Weights of a small transformer language model.
Size: vocabulary 31123, 129M parameters.
Training: a variant of Muon for these matrices, 1091M tokens.
MLP neurons of a small language model. Each row is named by its layer, matrix (gate and up: input weights; down: output weights) and neuron, and shows model dimensions 272-399. Each number is 500 + 40 x the weight over its row's rms, rounded and kept within 0 to 999. Numbers have three digits each. A neuron's up and down rows have the sign that makes its largest values positive.
After each neuron's rows, "fires after" lists the tokens most often just before its 100 highest values on Wikipedia text that the model never trained on.

L7.gate1067:462482508398513491465463517518526527460516484506459484547454466534546460521489493505497491479509434551521513517490508483594573623517477508540488566510491387545536488475513416542498520433515462510474552571462481521473487517532505546486538469481489427459509537446548465528495593582510535587513500507521548532508550495514494475514532461527444487548519527546466488533525485481495489458488
L7.up1067:554471527521513456448547467495549579518486506528544495482441435531509538426560508558515447496497502468478510507473461498474529487500482442569559463593528520479523485450443534503506595497482467478506506509461445547451495544429496430520522507506490538502462502471435529499541477493469511588497475509576509480392492519504503508427540535518494504484482533510527544485505443475482519505501
L7.down1067:604504577596537498407521519504466568455460505471493549545510573505505485468513462442496493471517552472511513443508454420548534435412446410494582486512494506500485456414466483472500584477507503386544542526456424530477472570365490502546531484514563543533530493536416537447530518500541477508482481403488600499437503518415506482478471596448538568416514537480546489558492510527533548530482
fires after: ".", ",", "0"

L2.gate1771:500487555436459450537494474592428517420445504487510497440463551520554532459517504496500503490512520503537579474498449455528460471512440467521492552515513553496424476513505496431461498536562506565466571472582461492452491507534448517559498560522465582461537470529474554492573524533470450588534513487486401467478469476483456530474452469468454498551511507528515470547510551463541583527496
L2.up1771:477442512457466457536486539523513531527522498525478533445509509579520437559562537455508503493535543494534565496455483482487480511575553404586586509509433544518469558406540456504456472566541507477544440474507500524417523522484574503520493476526410537503482393492503467449496499573499481501469521469592445479442534491564595412427552477568512525486534608545536499473472551411488514552536
L2.down1771:517468494559522457504551518534532540460429480433593527479487506431432528494540472583508559577529487490478537411501497543516499514522507487504559581530511619509503481526537478496469542542526562518441482546498553504550550419447493553510433561505498459442482502446464528515585560511521532481457561509491515485497509489500511477505498463494497500512520468515467514498533465545502511478533
fires after: "1", ","

L7.gate1517:518491519506441521535494448464488432569596520486558475514547563483497396483419473536500426511523471480499469547494522456506442558474493437497521530526589493523448483546522461460477526478537484475486501552498514431530461520490408481534500546521516503448409520504513507491480464506526534498507571499506537516534522509488527504448539433514485511493458549581562494513560477562489534425424
L7.up1517:537511444470497506505480469483490454452548523485534505496532485469576584501459521454526475512434511560518493492467519456488573506503453465484590504523504506479568558466518467553480567554470474512464516464490498479418545481469457451467476464539497443483473597583481536444496509475520472521531540572453487523486501513451508490536494443481504432529496504496547489539582495565497507491473
L7.down1517:504466526526570454528447477458468449463558554558560478524500466473488583605465502469504553445484569478470512533536536438512556574494508445494520553517522523453486474503535465526446511510431513465510472506503508497470487443511459431440529482570483524483520493480432514467511512508504473522568495511483447554497526531487497435585458486499550504492511473550467463526479559519482476530523
fires after: " R", "ar", "ir", " Sur", "ur", " r"

L2.gate125:457499509503516457483522526431421461441480502473526496508505464503528444544565502447553499517508516497491519584492471436489511487478486444472478509528478499456591530497496483520463513471524513516434540498555509446422464604514598513474504517509503574498434431469494497518498489483485430460452539462529539505517433522472491461540498495507503491562490546507527478484508472515487541501434
L2.up125:489521527483425483558489480526492397457504523529534493525462480539596455472525537434477451487457484435528483506456514453477503418481522476492492512447521527483553581489517522421479552474509562472464526482553566449463492572482553479495470511470559530549453515601547554521529550527525462544495419515507479546507539536565471472517426507485508476572510479555481547478539484530470502416539
L2.down125:525500526514377485499431486509490416464497570530562549488461497470553489433449542494498497500466497416496480509484515524497415475495537523440432444455484536430589560489557535377535557471503517530458531463462539467502465541504511452456502536460531512547410476518539588509531526577534448484491430501520522512510555528535424506521486465449474412477530495526492450493529506532469486488508
fires after: " |", "\n", " |  |", "\n\n"

L7.gate603:537551548430503422504610494450443562546532511519586523565434516438478420449518459593472546473572473510419488453537510428483476515512460508500478502499478495470506560526528499564443459444485495447520418514443458501522456503495470510560495491589508458456507474562438480463544498559464428540537422496512574550573480558538516453481460466475450524444487438503490393500509456452538428520495
L7.up603:405494518498513445545388544518490516539531481534503497504541517545422451526491467498462454482542599523469535458500558529539424508511474512480467539489435491561509471568489525532566501535552510539478532461437550537511486491461515555475537541489504474550529472550461472533539485473486458533451498521525554495500498477485484582565490535498514487561535558489522536430520481537519476479457
L7.down603:536511470497499526466481437407502466532514471481492468475430522498478581491432566550540517484505564496477461551491453508493566487411516548521482518455459475511523543450509506431491508488495549432443520528514392508541558540463467491493485511423544552481529424488537483548594450484478469530524468525513497549515470558632486504535484538519444459583507479500482579488515500537502464507507
fires after: " (", "| ", "- ", " from ", " in "

L2.gate1174:431557417489533523470522471485525457417588496489494537491543562547502468482564478591527514477467485478450457527557531518499492516511503566527473490504535508592566549526491475518476488520519484491498485513513542446518431482475584597474490499394551521507437449549484465499527482461476507477506576537543471425472517474524471501469511505465496537537480418536499431539536522488533480509482
L2.up1174:497504515466546500423564470502543502464539501550489519543546514531548497517581488489564553525432418576510477556529507588505475504463561483482421523507501495542460574516551496499451526509517473586485442478525501437536455462520569512472512502443492472500457472507481539488519497461463467427487447517528480459474483482484490435541495527495557563478521589454574438502527529522498438545497
L2.down1174:432485586498487533442466504519485518466457421556515444570596418546492479522494438505496541476442447539519576486452487484440560545498554546421566478526463514456457439451430487502475509440564459493566501429523483494515508510464507463486433466468475553533562515518534495473526529478579527519502440524568430499551437465566479524586554439562466486511545438499387395479488462495487552517509
fires after: "\n\n", "| ", "; M"

L2.gate1576:462546401419466521549480557470486488494534566540455484551519496416517492484611494511533559446484572516535574518519492488529526491502503488595484552515548524515533443575515510451446457457478532470503507552521424568418452496488532517547509473462564456487427437436460481520532477516499438540516503499444503522549468467484455542504494500461531437506532570508422516540536546427491492520502
L2.up1576:530511457467490476509520491528520511495548527468486509567516581477502486543517478491470492467462498537519587489475509573492471509514463497525534484539569378466515489471553513552436497430567551561458498477488513513497510567492538514495531442466491520449505471463482408556519499554510467568519569539419460508476508552459566583459450499535507533540536571505486516514474566401565466533484
L2.down1576:572512468431498516493547527515523472475478469487535553508549537383546567549501494516521481530489499522526477478491441548490491426501497507539475649530474503480525529478559532511535473529438495584559484540529474464440520462506440488541526487461555504500480444508437474452474470508495518517475551490461515457500504484528492447475440478511463497512522544454436503423491514510525548484529
fires after: "1", "2"

L7.gate13:559586540533527566468452402513507582493557457485525480496511504447546475487482430473520461435512494441540511513508452502471482566510448520492490524494456449517531557445485464556468547484501524458511468505442589502486491468545458523487562506510504548505424532452419494439463460499453521548423582431476460457530548461478539469512475444558513524544492484471471486500523412491440483551482
L7.up13:490461483486537547535467487523500444487453516425502491561525526446525512446564531428583480505556533415489436562555545488508569534561436571441473498527502456523464422431407483462474545517500521452512522450497493515448476475524562497472541457483536499483523470570437508447444468534532517560589566474524514477486485540476536565465472421484514506475510486422525410482523543464473501534549
L7.down13:457451396562476486494456493585546527528510520430517465535408495466527473434496520548535508499513442547514479536515463438597449600523500568490422557453556522462592475468439498493529469556520454500520534511481534492495519440478501492554526471443521479535486550508516532509449439534411525417577490522542485507499442524576517524422497466487465469518528539442485480504475456501496450514457
fires after: "\n", "el"

L2.gate1837:525452529551505529557612477482464533522509524485472520500559552457494497471534480532425516442429458521465448531464477395500493540417446597490561473548522536537539488457471561457573476462476571461527570526412451440438549476501555509420617532462470496541480543524470530513517581504542554530543519474461491435467550462503430554444555457471456530479463528501417551480502482489513502470458
L2.up1837:466508482504477520503528553505517494415455530492521494576523541382548540477518477535484538526479521490459413598513536486520477474446489493448562504504524537481477533562483519466501461557483476540454466489494421511540480526544527502520559491554496483474520516558493476522517508518435539444523428516444477500499522477474429525522538502459459519510460569556495494473525545515493514535473
L2.down1837:504508497484459511537557520522457479496480545466488492524531569424469529517528564527485535537460528521488447526502483486504484534444489489452547476432540489475487478552505466485520519556486483516531448462450464533556503461576588456521552489534548459506513552550478484500593491503450546487508489515441472500517556430524491472490553537460482459506530503472509511485482530554458519514510
fires after: "\n", "\n\n", "er |"

L2.gate697:458450492445514488470574517506549527537497429476536437506543412535559548505452507494518449469543507506507512565547432521492540491503453514546535445442482479477520491545474458503558608504567475430534540423531455469449538493428533464519520526466513507535502513460522530531470526540569579521434476513541453492502579533474446459467524462520476486507494503457453486505502496493529500554534
L2.up697:519506445562529504568475510578499446523517515411493441489507491471479516472507533470501485475554461447488458537466470543418438489531525522532550507478506567569534487466480486469530554516473561592586499466526553504497505491505560500433543524500519468512495457509545531495457520479453482453507516493506445595523502436427416527517448524493545492557493493498498484523453489469546437487487
L2.down697:452535514477478476474503497516509446506470494500518478590530477424518454440495537486483477490540501483463453510442481519582537455536476513475441541527520509547520522544503539550537533468497530457492568458537537524462536537456587494415562486496495471479543502527467548453449493448489437462447446529504472524457562455460481491460536538478463511477535505533490348509521482530526461536558
fires after: "\n\n", "\n", "."

L7.gate1600:515575412457563568537459499442460459522483472550476499521527541479462543462509515496433466473518576554496494532478493473495548428533507536545556502506423505527479484503551502476547513454521464541457506498602533528491504548595516495530487553491530464456446465458612461489432499434514524490563503519477472535448499510456447492418473541551515515516498457535491510578457493532472541441477
L7.up1600:443529508464494423533471460526519494519518531540439579606540514528527507529464442537502483468534499494447503500551527498552513463473501507515502475515513551545486517500541462544484462559480541516515560517465443536485521495464462443499498462526498470477465467500558487517443540542473484455500498519544473511470496429470466536541473578547518476461467489490433501475460526489472478517512
L7.down1600:436596513430453520501547534473485447543463416512539502527468536510505499523565372547504532593519454460473526521488513514523527454508520583532521470459510537477467410542552458459530500367513519507549456490464430466514545451566457491456537493486473510519489537551503431535502480516544502573544425557505503526502474477553462491471483526563405510514510488511490514442516543447519519464530
fires after: "1", "3", "0", "2", "4"

L2.gate1156:441565497516451488533512531557530467524514432543522494512560504545531462543507482490532490497489513518482471465467465505511577541534592544449465494548484491473563527463487526490481492503497603533475498492477539548557513500478513528488462500441469494533587480501453483510461479514451504454602432521476512362579501535561453443517427539502482501507481481514476542528551494440533559463442
L2.up1156:493506488547441510459518484555507483452476463515501462535420482439455469520558499477462510523448565504497470459532467497570499469515580495458478487539465476484503558446507532502511557358566500553541537442491512518496499522522483526493550490481506497466478478452557497499485528488445487538528450516455467491545527488524480519522552511444477454539511551502525539459522536431478410490510
L2.down1156:424372496553528530501487540538501488507479473480538522467455473513514526444546480522479550520461400557485491551499435448489522502520537538464479477425478507532464537525473449537520477519526489511512563541527509527516457478519515536411504540425498448458453486504564464494509524517520502573432488482566476531484538468472487493535451610503451478568497480502449511504516507483498456468523
fires after: "2", "1", "\n\n"

L2.gate1311:474465481421529521580489443510522508532472522515521429448485541440518484481478609471448481546434555482450476502524485509516485538497472503473446478473451525560501481463454454525533587549543472502540577459537420523600492499533485463448513608526442502474501521467493483510467491462493480502491476468444496577501510529533553550541506479458493504545557545471518507459450529484538469543485
L2.up1311:536553487444569523527463581483478478486514494477533499509598453563595507465476480494512541509497369542506538501514459499534491483529446441439575489567545506456459493459539439532531486494533456495524537442503489515494458453430468459516511502439477488591510533517518561571461486474437477475478535475465545558559489554437546531450523478484497544466566469473497556526516490501530507490521
L2.down1311:435526517477588532508449480507544550432538460457510507449470543335553506476434530462518455513419430491450480484533561505483487552501474461503411525478523574493474490517466534433532496477486504471508477416456460478576404442479513483561511500546524480481458517465489488479487491529446539527509496523511413452514533516477544440528490477447433461547477498539516509536445449498492467573554
fires after: "\n", "C", "RI", "SV", "OV"

L7.gate921:473573391490519505522488512401541499512499502425511450478458533494571516569517437443505487498500493525471568500520504476467513506511537526462517462447452472587441506507508583492509465444476500506461523531521465573495503551479418465517536527468564486429460533523475489536461482529449469440460508530463490458531503505578498558494475507425528490499529576534535540556484475476414476522484
L7.up921:537494486493416510472462496527488433495506525550410475494550448454497478490492455500467561493500573445536439553493508535544428499486494489467466523500612546496474555505486484492508545560517455500505438523500496502511502528503476525462427494521486549554504430559540538491484522536502479385517465486509512596536554544536474516507564512487519495496480453484508532535488568480542589475548
L7.down921:505441511600471464522518582510559464536488467560507485453422495455482496507491477553496507501532448498519521419438473568525492572565511496500448439507458493494456456494490453455492500479437552577499442480557548469541553473497471561480478544528455468523486507563490501446482539482553541484503524563447509477521535471481494547501552474431499504509476563531490573470549438432482473487558
fires after: " | ", "0", "1", "3", "4", "2"

L2.gate1505:437579426530475497549498500456504445505467426545480502488534535519499527449575515527521528521468545495527504482456520457547449530534468494512524449411484555503486474518482419492532544489516448552496510458503442464503489528524434538433444521498511494474581473479489522454467519520488507603433524399380492450454554417512545459514500451483476483468465525469524517492541537484462477552494
L2.up1505:476515538534505472521459522409404531519538512520529446489570486552536501469492577510547517549495450513452434451414530445435444490498464502520527436416495604483506477536527452511525486516418543503451545513503502531541527505508479495449463529524475466570533466500476548511536485468476450598487562494509509524532561427525511475467539487543431535542536480407516481557520464420485442518510
L2.down1505:500493530381453462519477543557474526489471468472490534485475426508518459464454503491561429479520561469554533509485513487515447557425476467496453479537510466537522516512519469558506539496543517469483524525507498526438475499528517536570496514487401454489458565566506472477480458435482491493481488509525553447524498511485444489452457513486535447514453486512493504540443472597519408457585
fires after: "\n", "2", "1"

L2.gate685:502478389539473498468506506504443534477509439473522505579491540492539498516569487582480530491479478519527526491523509503454462493472464477395444493517510534490577427483578503494425514464494457532497478553493438439471498522463530527524485489416495534529570465478502535508429489527484573541516547540525531477478520467498545492504473423543547419508543547450424499484477532535425476495533
L2.up685:509506429488444467525526556565498481449427481476529450530540464486440537490476546553529557538487464531508476524503546460455472472477558446454489482546546465457452502433444491489455465510521542514505509565587428491546582538501496567512533501534483530495516415522467489503494456549464527524461555455532432428510527461470533391502510411539534497480592532417436563553546535530487464546566
L2.down685:526429445502473490535522540533480556454522492471508461505490536442546559535503519539528554485528540516458510498576514463484534514524604523488460499549502540488395486487500531488474476512535511600473560569479530454486529541492481540470489545487510497382491509451530432433538565543446478553502533517481508504455483482528492417554517440421486474489484543439396506480503519520505432505503
fires after: "1", "2", "\n\n", ".", ","

L2.gate1811:511507467434505524479473566442471430617489506410495556473448536569442535498528417457433489586466484433523510523479513533495458534484549430594495493463490555489441459545476545508480511565541499535496596453481453458391477511496464431528419450505606497585497396479519516492536540478458512575422423480522489546536542543493532520527471454536513512491525429515513476460494514533588451536513
L2.up1811:515496490453507529487422426519463530506481486478504517477481541544500540487525433558465471528484489486507530501428530517596498482475579433514453526530474496560473515554445553549497575480559566520443577451484504468476494506478462457502486560512480473530504487451439507504486508490527556494428503487476460489564544517464542522514494524445520528516495511489529485513509418477495520493436
L2.down1811:492498506542456514450479496525503524542478454477462531475534410461582478439590410473458528533450496473511464552488510512457489439475608487510509533548543466561510475514457477486532483545553494470503522431522486512480474567494458457539477537452485521442534483525524483488485485492498571453457487500434518451503536457452488448581508507518536468483467607454545538530458452459462462435444
fires after: "1", "le", " Al"

L7.gate1652:593462483490503508437506467542509550441456452486508535492473587516508464495465486439458530444539511496542474534469533425489441506492470547512576537483500526461461465469488469570434573459500504535524529515497550554508532463473533564471537523584535462456549460493556470554444457463474486549531494517500522555456479538532569493534454480471534538530505514518479423483518440559524483453401
L7.up1652:563490600486564526547545534506489492455506472495507492505486425470594518575496486455492596517458435548563524521527461489464459585455494509481528462506517499594518502510509505512554564507491483481499481576447446427401484521500498503467445504509492441481532535496476561449486477476558515551464421443489570472538483478591492515497512473513459458483458504486467504489472476506468431490424
L7.down1652:447555439496495425464489467589498538515465534477479494463526515589470464497492521521483456448503441500406540483542519457503540499470551526521512576546528394485468522546475487544451497423540519469522505578557527473440468486503448447520476528500516482499482437509551497536545559468532461562508526465466496523492538595548467512497501540477544520581587500489499463491472540474509457427469
fires after: "."

L2.gate186:441482571487499513510501462605554504494478449522536495398524481458576548512515554497453495547496464499507547483477441460499488507470496477528536504534527514450488402459525508547525556541518481478471560479516436447495481438479503492579512526500503509531513510498484491495454518502497510538484480510462507418578540530492512406503508489532440479538504540434558424474465468567483583531452
L2.up186:501584569513467527512580458512595522491406518455533508421496464466535523481519562474525429535456542459516498496537421511493512512472532484543508594549572504511526608522514450535470510563489457465541478536508421552527491419519493496504458560443482435494490458479498468448497482512510527439513482528539543469561506526515527489572433461540519495515544582405467487469501505541508541510506
L2.down186:483531530454499524510502519481595544552494518560483486451479453440512566449551552528526450508519485476468485495569460505528504514481517493470526503489504495474485566515529501482510521490459496506532488583432428543486505458501492520563553509502440467463496455440494500500502484538466524557523486544548508529541533584558480500488458443553526408486505493438551531460433517474485579473504
fires after: "\n", "\n\n", "-"

L7.gate1423:519488521501504564424566547546459531470454549527464572517530457505550493523434487425494462460592531461513524414597472491518509503530528535562539517455533545539475514459507530442452466531463518519493529569501566534489469479538516507530515539541505514483506526466517432511509544498461615500546554512536490477473475438510556515561539501502533451509566503535450520431454529487496531454436
L7.up1423:499517507494520502373566564516506499515512497563410510524509499500524486530407515497600534490488484484465432418452514437470510542479572490509456501496494495533523455544517476509455474488549478502503474539511521497491507515485502560564456457472505452533507598503577466474506498474579492475518515501496496434555533524546537473501484542468522474519481557467487514503478520454480477520494
L7.down1423:516529525545485453460489540516552523498469468521396558570451518511532517513450464435506577451510549541541529543539519393432547473457591509464486474504478477480436513543503441477461504527487524526540580551504506416451494471533506445493468508514457530490487507467439487544483493464472532499480528517500513476512515563584523506539463476526447495528518472456570473444440432474532516507434
fires after: "3", "2", " F", "5", "4", " (F"

L7.gate1700:444501516471480505390498438475438500475434507493522538554488478511398530450541502555433442539451496503534434456454479491458487524451528581558509448465559464520501502433510488528512537478481472492477462512534573548417582468455483463495479507484524518531419567541535405549441513551511500477506477434458544467500501534468416471477455478581509412498490486557481489471515567456504449453492
L7.up1700:515483518507473494497577524478465595525545456546411560507575586465502470507525577483515459483538510436400449546450496483530486542516472472457531538571489533519485469535512519513462436531527507503544546502481433474481518487460504502495539388533447477557498489448490560438543459520471542431499535477495520532502441486499555505572566473479464567453468561458489498474511499495410479587514
L7.down1700:516409519464487469532515521455526483522533490489505491489460574443507460457492471404470507461563429493551524504436472483580431487492468434484481473406501499471529445538579509512438466512493537497487539462558499415587438459531483491498563519490538477518512477489517510390579490560499554581464538512556540552498497501497487499458539562445401491502537553506528549442459439525474470564465
fires after: "3", ",", "7", "6", "12", "11"

L2.gate1134:538473550435539523567555542614437476496528461508475416566521499506560429508492503485525486512463449438560495477452460429507558440492579495532483453477467480507563548506498532507524564528487555534467503460620533487489446468496459526558482456515476602486474455477459438523568560541535592462441454560438514453465523523502493480462524544468541528468517543584485510508484480463555476518476
L2.up1134:564408513440496518487525553547423524504449535471508489614525459509514484507471534463554582507487469512461471454477562514457530423460511495470517494522446479534561459409508477488519495564540546451449515511530478470528425470461445496558515493531523520478412404471509546534480598494484485451470516512509518510493549439550474391490494505413525512488484560550484517528499435507536438511551
L2.down1134:513506507524518500494507543488415477507491595407495500542553480486490484524482495466494421436469531509402552500464510589471508548453503519462553572519429498469535483456496508488499463430520512472446494504446541487559427437445435459508450482449561484444471474482447575514482493483456480511487556468512515536497557504531534487554492521431515637508453506481410503451460518550486467544587
fires after: "1", "2"

L7.gate711:606558489457419470486544429518513556507453554488521561547505501526557441490498476403512429489463443598427494476409531515549478442502561490524399442592484479523566434463460530541393450473578452508542505498537529488543508428513535521522510436539485522490528450414507444491471515516517543496481529458444523458523495540466415478530432463538528535445497524554480519533472424463498508529433
L7.up711:551519478455542519509487521501536529536527459470500514497424528447541404544556467489555511464519537503473442600482463504444590606472454520526454530601519480532531493522507490566558519461477450497493505495476540508443528527513487499536528448518486436512526488405514518511531557526552549454457471518541528458524428503501482534447462493500534462441533488418506527454500490489521437500482
L7.down711:476551526521500546458392518509491539480461514511522475443533502435483520501551472548512496431580489512510485550544494483534542534493432535479545516455564585524498564502537502459594464493477517476582498512504493542435551564618506495469472493597487530538442593570537454483539459484509498480499535514559498470406428486516519449478514521518523507508399521458523588446526495444530447482520
fires after: "ab", " Ab", "eb", "b", "ob"

L7.gate426:505558563582498516515566433556540434409442519524480536526501549488554501572451412526468513446516519495513537457447566470516477512486473437509496539464507465501540483473536476504425521505529501489468541492533497492492479472417496497494495545536467458428518533394422529552491491429504499511517474499497481526501462525599414533533461516542509492515494455489511487500461488478432518518467
L7.up426:462442464548404448530481536501545459469466550458479453469541504503559581542501464445486491448527511475490464460419477500551490535490495555449497565511456495540528454545503506485462416523515452549474479491434521478533534456489572538536546463450542489532490437557431462557537542497493480561510501516491497472457549581570431514548536562497596415524455451517475497487486521436462482487490
L7.down426:533497538519497499524488499550475477458473537441483479493490540427415523507515565485567466486537597516524517496508508482629511519468505493512490491583503502510457542513550506480514453498479537553508497472438492470440522531542534429476510528530486556420535474613520551424450469518496571511559494494514581511450595445481508427517502479495502498502495493522533525497458595495491493535492
fires after: "\n\n", "=="

L7.gate1753:456543539502467548492543502507521463526464517482470521530497496577500552530548539584501519531441508532544503538535540521529498482553468481512517527505478612537406538503445447479533529514404539550484561437433464522432506473487504421486537491487544506462516537507538400544537502543456538472495492424544465428538529475539484546476466528522506549490453543454593476430494497456498540458498
L7.up1753:475492456559463513556538507393498544478533486450490503480459570471523483498488511519550463532504486475517438519512470489516489525501488485572504488501484570562576474535499529428523500514440495492514479497547518519458565507539456474525487541499480552489455469480537552412518539447554532442508475455456485531517477515457526474544497490532474520478505433546523536558500447543507481513487
L7.down1753:476528383466545555494461515504568443496483482476499616527476517538548540489513510562435514465577523489530471518520450516462466481542536498450499468488461486416437526509513405501498482499468544566554549492478442531494524507490511496482510476532501520533498526492489481483513514543408465444537536494506448555490512474505509466552536500566445498465446510482520514471545530510538556515529
fires after: "1", ".", "0", " Ab", "ª", "arr"

L2.gate645:497500537475483550455515505434444481512523515536497468511485530528492518531485544471508509524457522538530484566494478544428565504482524512539582559510537450475433548532527492394578553459476512475502426526428421446437439534426487482541520551488489554572437553505469436558506531474396511492497544520532547494486551578499598446501528482514524509502550517455526461516485436462518540522461
L2.up645:474477497576521535578497519485458511523441441578498506473525399533432495498474566490465432520504429486497425555568511403485489497474515463556481461478465446470551529505540577479551528490536533523560498539500554487487485512530416519467452506524450481559469465535570554599477566492418469516452477462544508490491601458487523448491521493613551488546511518445608583534516498462530499442528
L2.down645:517427463550509527523494455487502478455508536574524550583506484597478491534564535469497448489505532439487407543541418456530465492527458514546482494535441509442456497489517478439548590460526498561494479512527513516424517541519480560467490558451482504539446533489527517550471505521459510503478515469486528526452544474500515518522533496570486500482522467482469465520528494428525547473477
fires after: "\n", "\":", "):"

L7.gate1492:469500521488502534476529573483468546453498490471525440509432472526477577528478506498524532570553466458520493515459535648421502561495476480499448493437430538511496483466511508546558472493478454473503493510545507488435430563447507533515498534475531507484504479461479489463520508528419538584443509465441535481531520486431529466474487452495428516457529487530458520491439466503513547465542
L7.up1492:460567526450517497476515513516516573476466507542439564532561491479534530417513490531457528388500532501480499488555532463497428522549469483463514506564542509550576517547450491542491542533491510562466543506395490504474464453518500489557500501484553468500528545462512534523534450548462487447541549488545512573466455467562482517567495482557463490498550539527418474513469587489529575538450
L7.down1492:556516478453515580465528551511473513507523427512460558498564563544538496528525570470508553544466536463571516517533483448432466506486473454495500487486520469500466432429403467516520502501499454484605456451499437491522489498528527531495500504509492533514560470448507453457522535527512490404565600511532529466515460492533509461547565505539476410501568536533432484495439414507502380510532
fires after: "2", "0", "3", "1"

L7.gate32:500505551482466484511566516461495474492458493484520540527473526486496535523507382496488488485503549513588473434464529455466530484500472491507543491542535491568478411474530517481538492543499500497463497487425610456468508537474531459450517561481441444547491577513487492508486459491475498501527501482544471532568433494472591458485491521530615569523442438519519446499540564509458557500577
L7.up32:502514505454497458560518535519513443508434500503419486491430485501541493494557452522479534502548541474532499469530483530542437548506443580538536506450496519553427508558548523485483516578494510533491549503534498531481525504441485545490468512514489498492497524516517497460504499529487524459527501499424507490509528466500544482448504525483514549439471518445504513468501566440488423457482
L7.down32:502504558510477480523511489489506502491454566510498497517410488633506516519551504464479488500533503510495505443456495511469484477450545468445490516528504496540483416527505531490549476535514495515492497495508454484515396474517522456482508618457469500577501442438479571559529495505520463509553508451497420498486413560434478426463520558470491585512494486456539545408532532476484438478485
fires after: "1", " A", "2"

L7.gate309:486487482558510549479467476515472507527536538482511531539522411530487513477497441430445492471505534507467561466475535517502511476505437536468539432479561529456499570473386495520387528455517495541550560502495529490502592480490505508516473559447455576533544512482470541528516532513502522539517443470464509454505482502495500540522488573487502481544494528448502582536479502505519467487435
L7.up309:577440518497533487559532520385614545429484528518494439505530578474549411518453504355504470589465514551497520500473386475447481463466486526492520514467488534538424473614461588481530525535545486526495482522590550458519484465490539486526478575606514479438448472480529473445414538535510534498471581511549473509498456485578526513491495507526487516531485471508549438526482504533480536496502
L7.down309:515476510555486566544501548422547500530541492462516435494541514505499498456531519488539491515533459461469534535423545441452514521565482493468458492466494509539524515535460583524478564470558484541556447479573515477504525543457530515483533486501548506572576503447569460473466515537434502546509465488490494478507451484476513492479485549534469467515531461505461533540514522504536523606504
fires after: " | ", "2", "4", "1", "5", "3"

L7.gate825:582509499527509510440470445459455480524436514477459572440437461541483525457489449536514521526509551507465428493432484530642479548459505539500487434536464476532425526478524519518528453434563494470516500463446530570527480525519503508483453423593475526578485449475543503465464458565524525486436455468565482503530559474484469515457478515507476527555483443471539496521551535521515533485522
L7.up825:471612474530480533544514440468553526486436523488538524536482544540432544456530498506491460558493476477505485481487435521465570489459512522497505460495476571498492443470494572528475490529424484487483451496606510424531547479521516490521398533541554439509439452465450469470542489527537508494463512453533504446502477519458487425471461551469536500499457490484494478497523518486477514485539
L7.down825:549482550484528465457465534521521410460518455516451540443524492548496443513508511466516504443508479460452517445550427558520514521529455535489443547457472450545572413448539526491552513534477496524512501414479499513486454489486544464497496474565525517467519528490487540483491468481481579563488475579515519421449497472574522541453567479465481474430514484484411483468449474499531497421516
fires after: "6", "5", "7", " Fifth", " T", " | O"

L2.gate1666:536470413590573548473546515560545458451491457508450559585539484443404491481462487461455437516538463567487584576525490486524576441519529461536430431470452418463549537497468593510553507571507508572488547468547605456474548471467552515541530444626541488490562517412503414570512569491487562596527554584495428538465509467492536511484550513555522486535454554447500495466502514488508475411561
L2.up1666:554491516551582495478460449509510543466467507475497513513498502437492519466480530505477509462506483465499511588546496540438566493520503424440513457495486521531493460562403447533512550532478509475490561589478523511511548495465507488461554515571454493554495555483526447558476510510523523515487541566485449506466420419529469474470457462466513490525547548490507546508494525498435564485505
L2.down1666:528534527488553529492496460562564526486475543439565565497494488441476557525550534541493462478539555484532595576550490562453575527513504442468533465498454439489477450525446466478524548510480438487438548501511541474499534476458553484400522454491457550515463467476481453539397496507560515554462569558562454546458451489468529512550502515496469519543538518510553514457541534467517518512477
fires after: "\n\n", ".", "\n"

L2.gate1722:466542498498496527534445550507469525494490478490561493460483498452445507418538513480448490571456509529515578598535485529557460516534493499607469490549489455472468548426483485463475470505490478514463538469517536517499557468501533501490539464463570564514477464490484515489447540513488457507497487482507535444598510499539492549421519504516556484431513560487524493440526508480447520517504
L2.up1722:503557466438505568545399564537468444514501491459558500513540433507467446515430508540404478460467472514499501544507525572499520545509526558462578555430544421534428460524534562470538487585572502576499500565514513454481480492418436429511498522462489567439536501508520522420455495533492487464559505503472464510494475462499462567487551538436480518473508511460519540559505477557498479483440
L2.down1722:518447483520481502405474483506574470496518497517523447489439487506488509517490490499503489524493428458533489486551477506487473535461522507450528543477534481563539558512437502493485507464534469529454504524553499421468502569462480519582564532523487510463463454458507567433475466500505511510491463480495416563427453501471538514509531512408582526480528454478487541518472430476496543526501
fires after: "\n\n", "\n", "."